Weights of a small transformer language model: tied embeddings.
MLP neurons of a small language model. Each row is named by its layer, matrix (down: output weights) and neuron, and shows model dimensions 560-751. Each number is 500 + 25 x the weight over its row's rms, rounded and kept within 0 to 999. Numbers have three digits each.
A block is one neuron, or neurons of one layer that tend to fire together. Before each block is what it responds to, as a language model described it from the Wikipedia text at the highest values.

Description: Phrase-final heading words. The final word or word-piece that completes a name, title or section heading, often just before a line break or "==", e.g. Stars, round, Games, Records.
L3.down1112:483472493523522496526483487497498520491450489471496504485529509518499530505501522487509501448466511512487485477521454490501510495523537531467517557507480513506528506456510524504477486531514539522533466550526499518480484474517481509503487495519469488535490527476500498491494492522453495485496487503461470511492527493527525556546485462497512515496511503488529513460502497519488491540541562510494483497434492554506516506486543441511525522479521514556471497500495499499540496509493497477485502527476518523482497507450533501500492507565538517476457446499498473498527483471473473502

Description: Foreign-language word pieces. Mid-word pieces and function words inside non-English names, titles and terms (Polish, Romanian, Croatian, French, German), e.g. de, ti, chaft.
L2.down182:484455457459495511525503506507459479474498476489557465500512488523453483467472480451509472483492498478480535485520445512463519495507566505511517459469504496531456499503499530503454513530502474489468494510538533528564513490491481499483504492526484526528487526495448474499533519489498531523511520513464528504539545461518491494487485504548502503506514477495507502483470492479498453489471482448532498494488524525494531507515512504484529496496500497554508507477491491500508460539508463497501485498516541506493467470531445472489502520461473496497532476528498514506483488534523504507
L2.down283:519521505461497452546461450503523473454507469500521489542437524479516487511521533461510493511511526480521522534502494457480466501493499479525501495546486497505499547489524492516495497504447531495499487465513532543509491509476508511475494499501510426533478474513495442516529500503502523452485498491478516484511509476536460471513476504475515473463490474486517522512495505500519457492486522494528541510531463476512498499530438480482500505484519494490480458501528532461476494490535497456475506533466494497437521452494487489457503508463507555478500481512535521478499459519483504517
L2.down644:456488544492506473525497497472509533501545495469528502479500495503473438510498455510514495535443507488494558509492484509515489498523507487488501467539517520504482509469474503503518486495457543493494531478541566540460492522488469513493502477525480526485508491507484481524537452500501483479534499510516475510487484448535521481484539506503489533517518502494523517490514522535530462474522558467540510499523436486477502504491484462460522467523472478454452492526490521539471514497515499457488480511490495496485515461521463478488491513467502473478522460494483514514466465474546502469
L2.down1066:499527511511448536508499524512502498478525479455510523503468519495446528501517532477466456497540496498508509495495489474505507475533486493518513468514462519530501536508503515513521493478475505501469547513481539490473501500539515507511525463458477508507485501506514484531509478504506539506452519492509513484520497522513520501518527497465502465479461488523475490473484465515479509498500527533479495484547475495510484494467498475525477538491515546500519499477545445472505495560551552527502525480497483514495574474502481545468460500498505465475455493493523472477471522501519433500
L2.down1504:494503539450486493572477495520521490523509513515516518442502507491448503520528477508500486516514530559488478442530500500522504487478486522490475512526507499512506500518530527462502571480506440528498489462529508485512500520488466502496524473477526492486524485486543523496517470505485492478496504502503511530465487493546504494525517545491548544512491502520518522513498537532464493487469499517518536492517490487489519474501513457492494476531511519540481477481508458471485498500526502488493477494496489486515508448519495503502520513486480460507484458473513489449479524485472505449
L2.down1802:489510491486487508474491513485498484480508510521453488502525468540476491535451487533473476556493522522504507452499523474452520482546538517496464477492531477485479487545477473501514497508507515495462507459510468503517499478463453515514501477527566553469530532501506469491549488501446539500488520470515514492497548497500491476495511508506484457514490506501506509492503498511469508505500502492486502507517469523490526497529486491456535447520516531486479498505454526513505514535448513550485507536520540469502477487531516493477538528548521490452497488517509520480500463532480501527
L2.down2101:547472444465494478482477544490443505541501485503501528493461500463514540485521484431494525456539497513495509492484486520523457486521505499473477480503533566503515495472528491495475453515495527510502481484512503527511480529512485536483500472507498521553460523450455504481525528496519530496470486477480472493514487540498523466516463520516456515527530452471492505537465518489488518543506508498526502471530485526461464527520491462472523508461500540519495485523414481513487527504509459488472455469518498510487509474472510469531487538505502499508487516484486493524499482519537528508
L2.down2169:520538518498476488530486494510496519471500476471528527489516537506508541500471500513501505464491527489508518530516456471475487480475512503514506443521519488484493491475456501529496509518477543510482546476478489516498542475541472499494530464522506488493521510507485519487530472481489545524523531494510516504504518502501516495511504552486526525515480517479505483485536479503473490501480500463515545488507515490480506496501511493495505499470466548496568446557491489495517511516491479530521525462500498494533475528527493526458493518516548487525511472494451494496496454500488482503

Description: Word-initial H / article "an". Fires on a capital H that starts a name or word (H|ell, H|ervé, H|absburg) and on the article an before a noun.
L4.down1410:505486528516501490516512476497510536546500503516456504505577529505494500492546476525472451523509500493486524510494522485483574550520503539465494463501514485524480480479534484458518494482521506456504537481505468461516480513471495483451505449539493504494515518556502521470548526500447529499538433459499503520490487448480495503505505502435498515516461513473495498495510480462542536480540531526495477472508430486510516445518493506478503532486515542505480503518475450482516461478524526533499518511519513501524527519476503515477492495488506569505512512506499491495508521552482476474
L4.down1517:472481517520533544523483490515494497522489482535483485479491508486503540497520490529501553520512535514512508513536526473441496495487537490489501544500554478468507508474485520506488463471501471469521500463518480480504564511499511490544501496504498537532503545521515498452501478536488519506519477498535474518458508484516509504549481498536536522478486485490433513486489494484489533474524500514522496457489477532553537489511499516509512491498526495543464500492524502524485480488482495514482518448486492501498545433435488488463489508527518498542524448521555505486488474509470524489
L4.down1520:460449507495496500496508469495543512514487513577436496474525538557453531527530517497470536525529544489510504567497487511411509503489531503493488489525526496505475562500473465521506448485481510465466535479514475485491534517523464485525539482465496536537524531516515456506495460509468515496486487469521515501482501526496511494541500517503504498458500488482458511504511539537525526473526493483482470515526508542520509477480443507454470488503516562485492460523506524454506509483482501502488500473472500509479553480479504487502507510516469491511512462500513507518495476500465538523
L4.down1592:528502484501497517526510544461544509514509464504511477495522507543484438467425466504495508472513502485475521460485457485474459469495505536472507551504467498519493473490501507486485461483476502506460478470556473522492506514484475520523460489499525517488495479505515506477487484560426518485511454484528493500492483520498460535486491475504435490489503518526486502531498490515529489492506498465512509566489481504508519500489462475522497509496539486500527446476479500477490516450540488523474516485522523501520529490486511490516495484453515499533452531494525485462468477488489506492
L4.down1771:522507511501502498482502522481518560485487528498492501499541535527498472514508477504504463453545468524518492514516491511514503466506527520518492530517413526450486489514524488455475483456456502543496530485534549503501530547473517472530479518499509488480453529546467474497507507496517568460511501536503476488509528479515446507481480513433472525546480524520480483511487563524521449524482536501457515482483495491512498517497454485498466461484509478485493495507506502497529482520467516490526521501526463476534515533510512541455467495523505484505535500477506461514466516545490491492
L4.down2490:492489473466523503533501486484513517477525499482456518454469507522520533510462480537467493480458509459467516507462469496428515513446548482527512461510510514540552552497467521436464484501492539512481480491472522488532480523515520507532507543506504521518465515483536496500472513494525495495484510529485506513527491476487483460498505482492502509479473490516510492512482518503483512475486538482522503494494475524535470465512473536495474500501489514527494499489497498487540488480483499493466486450520515534467515516504448500429538542534503514513521496464510522541524561529514496516
L4.down2547:542513473528503487564532540478539491459477531518483472474504489502516509503486488555471500453460515516518505511445551498514477514494521528481525552456455500518515479472510500515445530545469483555513511497519517444493529515494444470507482510506498549464495507486499470450482489506476483499534518446512515480501515508544454499497516504481485543497514476530525507456508468541503514447513532494476503509465486472493493489503525501529496470512535451535467511518507504513517509518501484505504473487466510526537545523545484553466508482500447448537539540491483492509507477509491513463
L4.down3019:543545520488468486525519452480518515533503510471465514518505486462493493550526466502490460484544471520511489479504498465503533523482479496504531511476448534453542497516494529482499509494499500505521506494480493511542529538521500513503476501488511490494472473555488510463472513493499507491467506495477523470521501481499493473482500507511477473475500489477508511489530492522534488513496488547507511486530503462534506494479426492479494510503483527467536482522502521489489526502508497521475507473516531479524525517497460478478491510542533497512485565501522512512477503518509464481

Description: Label-ending tokens. Last token of a short label at line start in Wikipedia headings, list items and table rows, just before a newline, colon or ===, e.g. Electoral system, Leederville, District 9.
L4.down247:482527507458511463472479494512495498439529473516507484521543524527515517515528488519529531507506500472518485453511493485481494503490511513500528478487483495507491517427530506539492483468487457458501454491537497509524478496492491488455511481485506561515473502497455541497533502526499490493448511517490517464490486492468479517517525491535491524542492507439541505466458496525541501499477515461515564510508554538507477485485488488551476463477484477535487464486520504496510439524531503483514515507450466477503522535468492505503507460510535536458478497494533499512480478505479484494
L4.down574:517464500516514484486550444492528494507528520472487479476493540520486484491501513526488502478479528504497476467531498487487475500462509540511536482506512489508462528467547524501486509543525504497516485485476507527486544447499506499469485533479498522540461546476499465517520472515483505490494480490477496512518575460542473522541462500546524483536506525480506529493556478470538503483516500470516507517500520490493469513502523437506515505506493503475493502505533476484499502485486491519475512464506473485454501483478531508475478465487491525450468435536520436486554462504485480467
L4.down1507:534511533470522489504511464528455542450512495514480520513534462497509508498478508452529518502501509491493494509496544518525539459487447484482538488483548533519501529490520486494506441492499466456542488499515512515491516470463542495464480481501492512514488509523473436484507526499470486490511504531501493482479499546460534517441535475506485489483476531514477511516531443512544439582487444491480521485509497495512522463558473528511502466470505497480475490509522515531457487543473462490481506509498470478467508512482525535517511514468536506484494496540477470539505514516503526520
L4.down1676:556479507520530481529479537534532541504518527487513517489515535469504518478506468540499512517510552479492518493512481456483475538479493488503509526476473508509526505457557535514502485481486503495513509577532487522490497507517479503459480471471457463524483491506465524474522502460479504532479521519501513491497541477462477526523472490530498552495500509470488509504560499500492477478553464494500542500506485534490474509465482469494535465544512549523521526492526504489514534504500530514506496586488492522452498479484565469481492485535525522481468509493533517505562516505468451467
L4.down2127:496523529504518510465501474489469481488468518491489540448531515515451485502503488520503533489539505474509473519505494469482505448487527468498478516514516487516548479485519499501487525497523493543495491445479487464541482452480460495499514517475492521488522489528500513467511502474471454533474511484543518465457474451524529486531474468518491501518506500501500470511501490465495509494470483505492515510479556515452535537521520452513496534501446487516473442489523508486485436500538481436487534478495522561484507506513493496492471527530490488508508514502459482476466525544505464434
L4.down2325:514485471509471487543493483494507499507484462496473487535511565505492496498493511498511510535511483467520488542490430505441485551507514556477523509506514497495463533486504494519485479524521570489496484494514526487496519481499497501520502556517463528508511504472495529509470523566482535513487519512481495526505521501545491505488474492514488479463544556496504444482525511500483487468455482502495484525498508478495480530518499509501499527512489527488557466497491516445506515519508503575501519492478507520527494497487527454448526485522502555516482504494521520485465508497474457495
L4.down2658:512540483543438516497470466524543472498493491490505501516511488468511515559486482514486538511508515482548500467488501477513502436491513531506512420470507476531528484507527511521517481535484487510536481491500493529449497533509511479505454443526499510518470442535482542518514503494471453484497511507512498523470509480482494491504513457524506479494484517516486516541432447509531506515531499517518510508464497495484522504540496475503493514488470544524528483505527529429439512517540478497478509558454493514484500463494478459500479464512506507490467511473505503503472521519449479496
L4.down2883:521475521446485495551521530513449464466515469484521516486481530495500498483560532429535496557514516486494468497507526493502491492530508493488500481534481552484467511497514532494461508503494499529517513444481528512494478486511487490503484498479511520522484527487453525479478476532499525488490487531520467484476532484493506502550525493543510469430504480481465508477495528496506479560507502514498525497483483538446500511477474472486483519464473508515519517523506480531526481515476512467549544519496460506498519458467545452517478442509553490519465458544556517462505449506506465509

Description: Coordinator after a noun phrase. Coordinating words and commas (and, or, comma, comma-and) right after a completed noun phrase or clause, joining a next item or verb: workshops, schools; revenues and profits; hospital and studied.
L2.down1381:466521516528489502482501495490506493502491532521499473455500488450477504485534511469485508454494520535486468512496525505508518493530511492512504519487486519486515546534482508466481512524504496504519486519500470478507507491493521509491458544505487422492501470496480470510504493454463502483496474515459485532553471500511508538488446493505534515512488475467467489501493452498505520500473515511521515497472486448520506532454461519508544498471508514466497534545537475500508521495500477481481490456539516506469487472532489487514499505503498509538510527502491487484502528518517438517
L2.down1875:513445470540522487491482462496530456531459503491486490469500494468519529502475514466541465490539538497476498495480508515486491562481500478520520512468510492530476499500459484444518548527516491487486483507505514489502509532531517521495526501487543498470508536519467508520464514472561485501544505503499507479510480482548527453493488535518527521492519547493491455505528451513489492500470511479533471514498534485495522507495489522481530535517487519476488518494482493536505517476535528486515478490470486471475492495492502492441476532487477461523525508491476510490476517489536523508
L2.down1919:526491503524482532486484493500549511501559507483532494526516480499486498518524489466545501515482503531498525510540519485506501502543478484499509476478485499512486462464478510508528514446531529473484487516485478497452516470516529492513480528501463515499519504528478488501485494520509507483498485507513499528507532464517529518524455511511473457520447467494502529440488495547544516473516536516494554474494518545509519497507472484497519497458514514490470522538453500476501513523476515528494549486509491492593482517479496528523469523512501480522474514502556483502506511526493490479
L2.down2178:493455488509486521498514505529488471489522455486526513529520534472558475501533505539487489546463514503513481498465519571513512504442500507530491513473492517500522537530453483484509505516506513471492524482483513494493489498496483490534483516484516468491448494526494470487528463519547462505502458494516506532497501491559545509496507484543531505543531490524482488465535514530514504481505485486481510455481520505542499556519529539538487519516494513475523489494561488524515516539501456483514474530484525528484513442493509473468453494487488492508457464513522515484478513487498485493
L2.down2183:510485523518485499491495501493519487488474522499551469464491507444527495502485470497506535496503504511525462482503527536482497462487491446501487474474471529494507504534423500498462448453539497480480500480507533504488502481502511544498517502512485495485537512528498490512520453488450472483490494484519470518528498531460469540530518553497510475483498536503496455525507481532532481479481503512493478515496487486505483550474481489510534517475518495480491501518505482475549498513491471496530524467521500548491480457516498486495525521508486482500464520514489542538465498522463494466
L2.down2198:514513390503532517504517472518508535502493510495456498543526493472473540502507528506531478482484474512513504531493511503494493480489488519463468496478502485491483499478518498518508643502490511472520496612498508487519485479504477475517486528499500487502476505483557500482502514541506514497541481507491494478482539510512511393489505490513516518460487499494553476506503476506511509485502493493505550504520483472490492497512497507521488491617531519487512529469491519490521551519482508515504526508493524524541490507479510514472506487507499498490475488502529487480516553455482505502
L2.down2600:495523491516522509490533567473509482530509487526488501504505467530494516477485537501490482480512493535499504484494518497552489493512537498517505497522524546488515507485536506486457490497472523496473494509503493506491448472503464510473489518467460482528486480466480512478492524475538493495490526520487477508508466499532497493522481501527495509497546496479483488494525494488493525481512450510500536509479562504531481481511484512527494497487492482500528486494533527504525521502522463515527517502502520514561470540530515485506494484491456419480521493487463484517521466506508538478
L2.down2979:541525455524520529492482522490549517471498442520515487504512524470484498464489478485518507497519463506482514451487521514490509546492489491496508493464506518517500457513480507497480482516510519500513504463501509517485532480458504497514467505486512475540517473508490435505510513502485475441525433517524513528468502540529512487460493513541507493543482515519495478470484500482448511489487486445467456442525493506492528501531493521534468507541489554477493491472488508495533513493476474481521522509500506471512512500491534497506508494508503547500517473489521500514492500509503491494

Description: Clause-boundary commas. Commas closing an introductory phrase, date or appositive just before the main clause or verb resumes (e.g. "On September 17, 1778,", "In the meantime,"), also thousands-separator commas in numbers like 5,000.
L3.down1030:519467493476537467478500508524452464475525511552516488465500533517472488456516549455559498506491518477502535529487509497527502516484459501526496522483550519517466525506492505497504518512481534520522495497493496548501476489474491503499505534503506499507455496499487525522483510514504516495482473559492523505496500551476454534529471495461489505471526454496451523534483486499457494491523480507481557499496494482499503464512484497475471516465489522492522518489483511519530532540519496508543505476487486504504509470483477490493480498452511542540472546475530464521556447486489491467

Description: Given names before surnames. Given-name tokens or their word pieces in full person names, after role words or in table cells, e.g. Rachel (Innis), Aub-rey, N-adia.
L3.down2821:500495466522474506505501508515529474506534501504551501507564524482487537501489515491506497515550484517529475515502456457506483516504509560498506529474452500497512489489476499500506466514529514491496493485535524464535494450517461524484505514485464521564531533454486502510516498441503474523486493472448553537502486454535473453516501534535506507518503542518498512429497552489498517459545520485476509474501516522478480494464525472501554475500513535494493506482471513504474500536552504562526477497456501512496479474503535491516471501505499486489520519495511530477480517532525468494

Description: Indefinite article "an". Fires on the article "an", often merged with a preceding word (is an, with an, to an, as an), plus occasional sentence-initial It.
L3.down713:435457506493473477504459466502530500462517535533507509473524488529487502483502508504507518495449515473518489526520478496504507524495544532478531493513525490513530483495563487519482483467519494434492482479543480429500487521460475486505546513522510545539525457516526501490457493511485476489521508525510464478489495479510551491477546499518513493497463448432426533540481471481526498516506512515473501476484527489535489497522456516528491463509540530534487470506488478482497536483526499472520502523490501470509540460449516486446493537492493488544498521487528496501451459520478524498

Description: After-name continuation. Fires on the token right after a person's name or surname, such as an appositive comma, a verb or a possessive: "Ogden, an", "Pandove made his", "Madonna's".
L2.down627:459521500493464546515482543510494500503488467512480491481464530515508507536569483546488529482482485513497540470503477550484508527474482566509495525528503496442506488498486542541481490539507476495486544509504457489525515489490490476488462462497509487487480477523527488478533481507471500521492504480457479484486509486481475480462541497515492519510486479536472504445516518540456542505456483465538465529478486485506473511507539513535493569490498485522487458497490482495485535533491463505473510519492503501522476480464476503522478513519542545512494440456499528510458472509474543483
L2.down850:537481482499502531524483515502537487519509481526485484485486498538550517461442514515545565521529487513524477511555508521504488482494502524498521494514500475510533523487493468522476441511469502478475538456478498496485513470543516544526455460508505478479512515526525476497473482514467498513503532551470495540491502515497533498465476514499497488464483502500479526444531554519493510516540519478484504510499456486536512528513525498528496504481492518468495464486536471497469499509471475499493468501527539497495476507462497528499515503491495526479491471486468513511467452540539522496
L2.down1285:519461484477498510505539509525499450561488460548534525480505538521477541506536518512442477521530493469552443515525474452470520471512502506544491527454496454482486507496478498501490480542473461501476472498500536493517499475547468491507508534488468524482538523498516489510476493483493485560522489507452514451499482514487521526537521535481530480519485465513460493543551518513467491500498456506493491509496513498489471469535499506509479519484523507534563487507513480498481490537531501499496501530513496511461475511522504529510480529508481513431474521529488526496520494495518484506
L2.down1612:481533518514457527491474518518507488534456490498482491514521483539442507553525485527457509505484533454479488494525486540496439532487483501498519495501491494481527475481497473532542535454468531502464499526479456522461501478505536450505518496518506487501471522499509488486472488501472515450510465475505506504476479523489482520445491508486487495481515500463482535497537491494479537502483536498443496507517483524485470463491509509517529516510484563471421475483518499474539510497491555503522467486497499489535502526473505526500506477479509479489465488462503531506496541537517504495
L2.down2065:530515527539477555474538509450487546465472525515490503477548492523509462508456498515472477495530482504505509509467530506477500499514508511511472506510471473450450521487516524509508499495569530507499477478493506516501513532486511497506475547529476515491509518536479494454461524508475528513518510508502538509516473491513500484518474486515482479500509505523526533522493473504485519456444496487439491529515499495539479510475513500463517491518488474460538520516523470485439494505462477505497559504508486464518490489512458526478505529563504509537534533496471475475511502478510497507
L2.down2737:472530509511519532524504508500512544509505487517460507477519519524512492502527509525467500480529521507501448535542536527474492452461530507503525468533511457475502501523532481514468494505478508508480502506500465508505513513496510517455531469535507481497507504494496528497518457507429574480529488505511506508469491488488505448517508556519505488473487452485488542486507541535482504459558500546503493489493528544513512481529522551465495493492513498480462465529508501505485494494496452440540484495532478504482519502495479499480445503548541461507490455517506534511510497501522509518
L2.down3029:506554522513465470515506494548516468518473493469516527488523515512480510513532499485478507489542512502504473487475451465492470519475511503502496438497510500462493491512511490500489526479534482498499496468505545528476529491491502482504535492520506505475487524487486541502432525511472538475506476529496490474528497456504506491479448494470469498464485477497528505531467488522523486538573492516458478477499542470468469479521560488494550485500509459434505521509513533463491513486488526477510501507537482478527507513511519506488514457471514480530486522491511502502536484505505507504
L2.down3047:463506515492507539467495527538510448507495495521462508485506530541467552489506509522497527480495505508517545481504497496451474491481504513508464529519489528488501504513488521492524473480505484523503497517524466536481492481524520510467489539456476487468451489493510518521477513496519515445466473543532496505494506469507491576515488430469523514469496472485474560493464509488493531509515497489507476505482499515494488474491502480518462511511510509514498478512486516526468489520528525478498472478544448484483474490476473497541489470502483501510519519522507507531510503513530494508

Description: Section heading words. Word pieces inside Wikipedia section headings between == or === markers, e.g. Purpose, Field Hockey, Society and culture; also short heading-like table labels.
L2.down1015:511469467533508502512512494529505496502529481489518499479542495503503535488496485520524521472464530508501462515490483499500446506485495514489526513541479517471490521526466530508495484491494481515496484460481508486494513498541467485540485522512500490492536496535502487473565507481499538513452497470509465484506511506517463494480444555541484480506541515493505492493490525463495498481437484501479485541479502514501488517493509492482461510485484465499559487517555474478495504546563483522507541514482554504527514537494495441507501521476530507494517472502503497466493515488462482531
L2.down1301:501499502495505491447529505507497529570479494469478518512471528483541485483479497470517509492473513505496495477497505467544535480539471526525536527523524527463460476455516514510574538505485524489541512481560511477469510500513509511475515473520480463486542503489475515494529531506511487516515505486438502518535480489549546480505526524464486496507496470510480504508468497482479501494471557501497456526480502481485488516489545499504527535486485496495523522539486488487485470518451434417498517512510524485548528498483514486518519508471499532532515475479530540477471470510529466494
L2.down1315:491451452470486510503473499488507494511578511503482518540487499479512495496481504498552486498523538516491480482495492485462479473482504473535510486497520499492483499503499500495513500546458521516508493549568549528529489488504513473449514502497542499537547534487536505498504464476475513483506472546519479478560511543546508518479477486550509464482482495542500512495507511520500489565481534481522508448516490495528480506513476506509486538537512514468530484523499514530462513472506478500531500498507459534473514557531530488481503504518482504412488521473488511469461488459533531527
L2.down1565:509520485492543511531491505510444445488495510512553507489500449508492462536497501544553450511457517507532518527460458477463524542499487493561488473531515469554468472504509498461488500504503493498500511450517507518471499514477494488492544543534512513505459459500521486509536441452539490490500463462482460502523480470491466521535471508474530487511536475494493529458546530454500481524450484492469440472515536469511521491482518528544517452472509514462481520473518497481522493469491523512548495519507515520503502486511451481504531501502501521451514520512547500545461492495505524471
L2.down1641:490461475507457465486535479482498462538469494507487502506477510462529514495497506525468493414523468474491510508511484489512525512486527505485475495493538486520486497515456477495535598570546563510512496543464496528496499477505505519477494487478530532474523495498551446485497493492531466538517493521497534536478477495517473448485508501485458501489571533509479459533468509461532515525455479495514480497489491472490502514551490481477474543522486500508457472489511519495496459505510447515530478508527539469495524470505510516473541519475530481533520465477494515476534496486539501478
L2.down1806:527479529521496526460502477475491540544507507517497517505494500484531474506475483508490512530509504530490517484447489508478522531516512465517531530505506507524492530477483495522479510534506464479531447531468561548490480492482560503465443537485482526484464468477524509523509485494478480496490487484502488487532505501513508520529480497494539493540513501520511509486515481529470500530519497494554496484481525494483503518490513490503499516515539508505506557542520483488514503481509499498444508489513539465511494515493531508504521508489484522441518523490474493496486478485496481467
L2.down2512:513502479525506516457525556493520505520516474482540503514509512481480513480512552486485508548450490492470459516511527526541511499470500493486517533490547507532503527489456497505504462510534487485574480482507516479501452487519461493544500505479497487520486525509500505517499459508507509536454519527436495494501540474473528526492494475480472566484565481495475482514507491489484496507506486524495494526540490497448524492456517508490478507500485524498440521522504500498473507482520551474496460473490517515519482483523450496512524530512470459503510497535506449485515463499504488521
L2.down2912:521523517462498507469509488519527549546500504509433504522496471508440491502446447498467480485497549523499506522522491502470511548492557546532503539527513502508489494519511480504513462517491507515510516490490462530524530514478500512466513467529477506476527498488504521495492510502526483509479477502506520516538534483520517529546469504517533496422504506506491487535483426484498490486468513552475499500493503521469488503475481533511526493492504477532438508533540460503534482525470514547520521460433504513515468507498500535547489517507476503463487458502454514504470502508502492495

Description: Before a surname. The token right before a person's surname: first names or their pieces in lists and tables (Julius, Jürgen, Ivan), or role nouns (singer, Chancellor, filmmaker).
L4.down100:520521486506476487465516548504472444525461492451521497485471524528525481474498537492437487478503482514489525470484476532524532494498539517491498509512508515532525467467488517504485485484547528540539496473533517492486458507529482507499493477458508476517499480497500504522513501484515504512472493470484516538508482487509500482487473550502503481504479445502472492454482524524481482511493488521511505536493520515514518473485512496464520490491503434509504474486461507480525493517529514505546462494515525469531524473537487501466485500493485544530514504500478493466486486470516524510
L4.down826:512479497540519496475482487453495508531528546530494485541549515516524463507456506529491471510474465509514491475507516513504543494527526481533532479425434482469514498501507483458480479511526480487485486483500506508502504466511500515503508536472503532522511493531479533521506489506519459472496507517515508462489542462490492527484521483528496461517509516509487529528541486525473514504506477472474473488488582509472525509500468532501512534441496509445488491491527494478488480481503523474497530501483491464541507561496559520479524553506518485535495500499499498502474531546520511534
L4.down1237:486544550505509513505516528483538505534518484471542502529539483531491491490456474452505526504487525497467529478497493506482540478486532529525465498522504489516468495509523498473528480553525496501553513497474426454513454508452468512517534517490524499513480469505507478491499492487515519540484504485506516533466513517525532524466506555491502478540499513538511536489513523462516502448479498470457524494512513517547513508538558486512527492463497491496493490497486492448543529516515470537524516523504495517507512511478527473439497494508485481486522485509510515467414505502460455510
L4.down1567:498504523518510527488466458498515554495480466506555521546499512503508470511501484452502496526468519524495510504476509503497517464452512550509473508475499488537539522493537502468507422516480513485526487498496490525477494468495492549442491496482484472444513496512486498499558485509453484477535486493502507531454535495466516478495492508500514494524498510524519493499512469533533499514526491559497512530453502453550549513525507475509489485463511495486489485478499477470535513512465487473501476509505474517516559476500535515470524501498527495479491481507545454484472491518507485480
L4.down1936:478502512492446524483496561488496547498511504518510520526539472518506476510499475530442473481487495511508474456470523470503497458484488551507496533465490473457528494454494534475471464537532483497482509471523537514523476508545527510502501494463525509501527529481514493515449509505492532453505540500503537474506492502510516546464461511492492489479509510512511473479480528487435498474500502522516527491502544475471526501465547516502518512507498449525477521526525487470512528514495509512513528480498498506491559502456562496505512533515519522513523488515494500476515503497510501522
L4.down2169:525496483516443464501514480482477501510498522527462498532529464540464506467499489537465488548507476503510494512502502494475519480492509517506490530503498486486470470541492532470494485450519469545489513487444490518527452490496471486476493521464462505457538505508501469505451509538525517538506504511520512520517504489501497478462496510529453498511526514491472513528499505530452516501527509500481512504458490506464509491561536487490553560522503504503494515530509484460486459506481488529543476485488514514506489448469514486474454492544490516507476510498503507482506451517471499475
L4.down2237:496466537503524520535504499541474427490509479482606491544525472477468481490529544499498496508501506500496503509451489514437480553476510500499484462500492484530426539521493521475490468504461539455500467513513481473531501482505513516499519538495469486491490516501471529506531483481500525497500515458477511513507500438521491543439489549510478524525438507490468514521504511478515476482523480483536482478491517478486501497530508508495502523465503516496528533518512532521517485472505509492489496470527492514486506527512452453495502489490493425526456536522526513503521493477501473499
L4.down3023:518466520473509501508515501550481489511500493509512526450537454494511533488527479523518509510541499504479485466488465492482481480501456504479517509542502501523496507478492465529516468537444481457494530490536477496511567541528492566570538491519514505524444482499485525481500474475498496532473508533500504482498516467500478510527455542481473483533491498500488470461509502503510506518497468518491493500501548496520491468495480500522461514471505512522505478549482462485502494482537523488526492510487515536477467449492548488460508529516487555491451462495451486515458500508483512466